Weights of a small GPT-style language model, trained from scratch on English Wikipedia.
Size: 10 layers, width 768, 18 heads of 64, vocabulary 16384, 72.5M parameters.
Architecture: LayerNorm before each block, tied embeddings.
MLP neurons of a small language model. Each row is named by its layer, matrix (down: output weights) and neuron, and shows model dimensions 368-495. Each number is 500 + 40 x the weight over its row's rms, rounded and kept within 0 to 999. Numbers have three digits each. A neuron's up and down rows have the sign that makes its largest values positive.
A block is one neuron, or neurons of one layer that tend to fire together. After each block is what it responds to, as a language model described it from the Wikipedia text at the highest values.

L7.down281:528560491462479515504472545494552504591470549505518581492463458516510595521481467466442566440542474547455470504558542499499520476478459468573495468450482511472492572523557508512432451611534510580531534547442500566498459564459506519505553476577517497464470528478476503458483500483535471548534458505513584503458489463436501481526502518403528500468475568495456551494508467500455503443527
L7.down658:436539543512529455517505554581515443556466479571525480520428490531359519561515510458485576505444567455506567522576502547475488544486550536459499496484452466449510483481530421439517532469489499566529466544544500479477479488409494502524479453492464476501526505511505482584491525491473435572532484563490479466482518446520542546432508506505525474537546467513460477520519496512519478527505
L7.down795:536522560543454552485469597491505515525463540476450494515507508473473410628482478417466491477498475516436495535504524482531471416544488554485479552526493570474557592464499465557495502468464550446444497479508472548508485536501492481491531568494538440573492523507492468485429493499527497459483489493454503498533508536471491519572519517480424459548527493546506528490495510492514472520481
L7.down914:427501486500483506533441497430518474474457498584501486492476528541405437516477529476486457491462518566525512463470492541512504493460531495535483546464466515480540501491471478512486513513477502477554539507524480593506485495480527547481503497469481613511525465529508517442525514464527496506462504546494494418547500534532490516461529473481527513489456538510466510562541548516534577539469
Responds to: Opening quotation marks, parentheses and slashes, plus word-start fragments like dis or t, that begin a new chunk mid-sentence, often quoting a verb phrase after to ("to "use", "to "talk about").

L4.down634:493559473455503495537478471496530465515460513498514510471551528482559477541482588475458477496548556498562467539474519573419507505481566462517519490434491466487459523519517495426446528455474526523482475543477574478472490448503545498449458415542536505540494491484507476453529562497494560628492469507451534435465480538419522493539565415455509483523520510471471558526461565474482476564555
L4.down744:463488526507481542508505517486508456518489471512569506553476554485484500507476508525564502517548499566462467435444521483439475517579539488504522490505513567493484485393476485526502520512493490532506553570481500418539473492478408494460570477473564526548534520497526497486490555484524521477553470447503508488522520433518580448492440540549501546525497545498458458479526493484492538506529
L4.down941:404499436514522536477397446505548465528469516478524531541491486476489535508539468589468523467498484471425503534517478485484545518449530455540508530496419449587538420477514506439585487526484492521515414565484516482435499460464491487521516488526555479581467500493510543548468516508570432492512488491499439536492537423513473496556537498533409508482455504477517462441514512488529540571463
L4.down958:514556524566504443463493526540528501420544546476488454534540520502514488517480471485546525606555549507512536514540462560515441441556518600544491497467485526447512557528536545489482443436498551464544472520491512499543531560518505515496480558438438519525511542479496466492518530453535501421517431504539545528485472589527477472458504464529556572527529468518452461482496509471552462546443
Responds to: Opening quotation marks right after an article or preposition, starting a quoted phrase (a "meteor shower", the "principles), plus empty-paren openers and noun-phrase modifiers.

L7.down169:545532506526475480524468419482523375435545487521505533487503547534538471526528497591498522442470454500453530529486502533468473501472486467406513528583507473525498500498510521441531502472509469576546577481497558504548509509526473485466547471456492464588519495477577537518482562485532567490515556508503531513467523514509474468451503514422515552468478475517513465467523445494476472546497
L7.down347:483461559497539574478483447497482460488457491557508508397455593493478551479519551532514463495457553524475524474458505476552476532498517461534485554508540497543529463478564490612532481494501514509560490473561551517544519553476577487577483526433503480469527555491527426503511517501460455513507467498493498430496585470542507498582543514425394478487542508442488502517485483530517472541499
L7.down509:511464457510503509550513557452464507553496565505531511412505441488518433588490562516529497494532474459438532481466546514435505565565465459518548477527436515483500532543508447506471512529462550508505454561374433558480547454560443496490488554477448526430553501516457538551511442483519460492465560581428455510469523542449559453534527481469456458558441483553552504490468452503529496515546
L7.down527:470542569620462514586548493578586471477563550430552551494519581478502521501577499586482510579506517575490412509479490561485465518476565499542524547495596513488460520479539479490552445416543479490502545520531479617541490496500582459469489540494513531479470550529468502565543494518467536472514477495444465498528506468492544431505408566592446521521579445485497483555456469528467484480518
Responds to: Commas, colons and line breaks that close a complete clause and introduce a quotation, list or further clause, as in "stated:", "to be solved,", "his authority,".

L4.down58:532474552488440483492506524535581531517547497489544549497476487527485517489598465514473436563534453537484445505476464517501483512565523407526528481544531545529458502492459573462522584467531545488466426528518466463446460520490528489436522546466519519559495524520505558459492520444489472491545438448541502501505451536584541402547503526488494456523500418512504534562477474506428492523473
L4.down243:474480509526538495452475487498544491459517529547493488533509474578453514521470492506507461459532503517471476547541442505483456436532476419560489524524495481585509481468509549506534468486481524571457533488431547477537471511552546495502486530495518417517523565494529467569458454513517494548478478443475442469608502558494459519465523479437529466433444533484530524567543466482529571509490
L4.down635:561476481525511516508503401409499489463475544495574456482429546567527543513468483465508421524445489470480445520442528504480508515473474518446539447512549499526521552565517426506482537434490430474440489555529518475514448485524500504481543532491567461508536551543398447482514490491515479426528598569451522531507455522451532511522530526480500516492528486492537499548468527594509473513475
L4.down806:490535472452537472471487554488486523520541551509489505516511482501471527586501552460526447490570570546596553480473495452540468447543515505545470518531467550515522477444502502484452569492534523537527480521472495589497502515481434527560508434486423450464452487530551560481569477468535497480496444541515435476478482538440474486498526526533522490516494538444495457548502557453533495530489
Responds to: Conjunctions and linking words that open a new clause mid-sentence, usually right after a comma, such as as, since, because, that, where, although.

L6.down514:523426455533460475490527496521463518494513471504487477507431521538461522502497482487452466545481490501510510466521495514473542505514491476557517499546434411578520500542507441489510526476510546487554500538498531506545460486492482483551470528503531441535494535472526547512504444446478506508497532548480507482489470484524449471511478458403464505512515476566540503534547584502532559526440
Responds to: Words just before a new clause or its subject, mostly that, report or belief verbs (said, believed, found, called), and because, where.

L6.down922:487571523512458530522466564482530513549465485436462552524612507474482529577514520600492483507458457490439495502491529560484520496494448505603465558515507564619458548464571529470498469473461502479475452472456539558478541489546502532546523524467477503533503456556491510509462558516402490509511439561463473511521458569434567476500501423469479527518464511501522500521497551484514427569527
Responds to: Opening quotation marks placed mid-sentence before quoted description, such as called it "inspired; also word-initial B/G/un pieces and hyphens.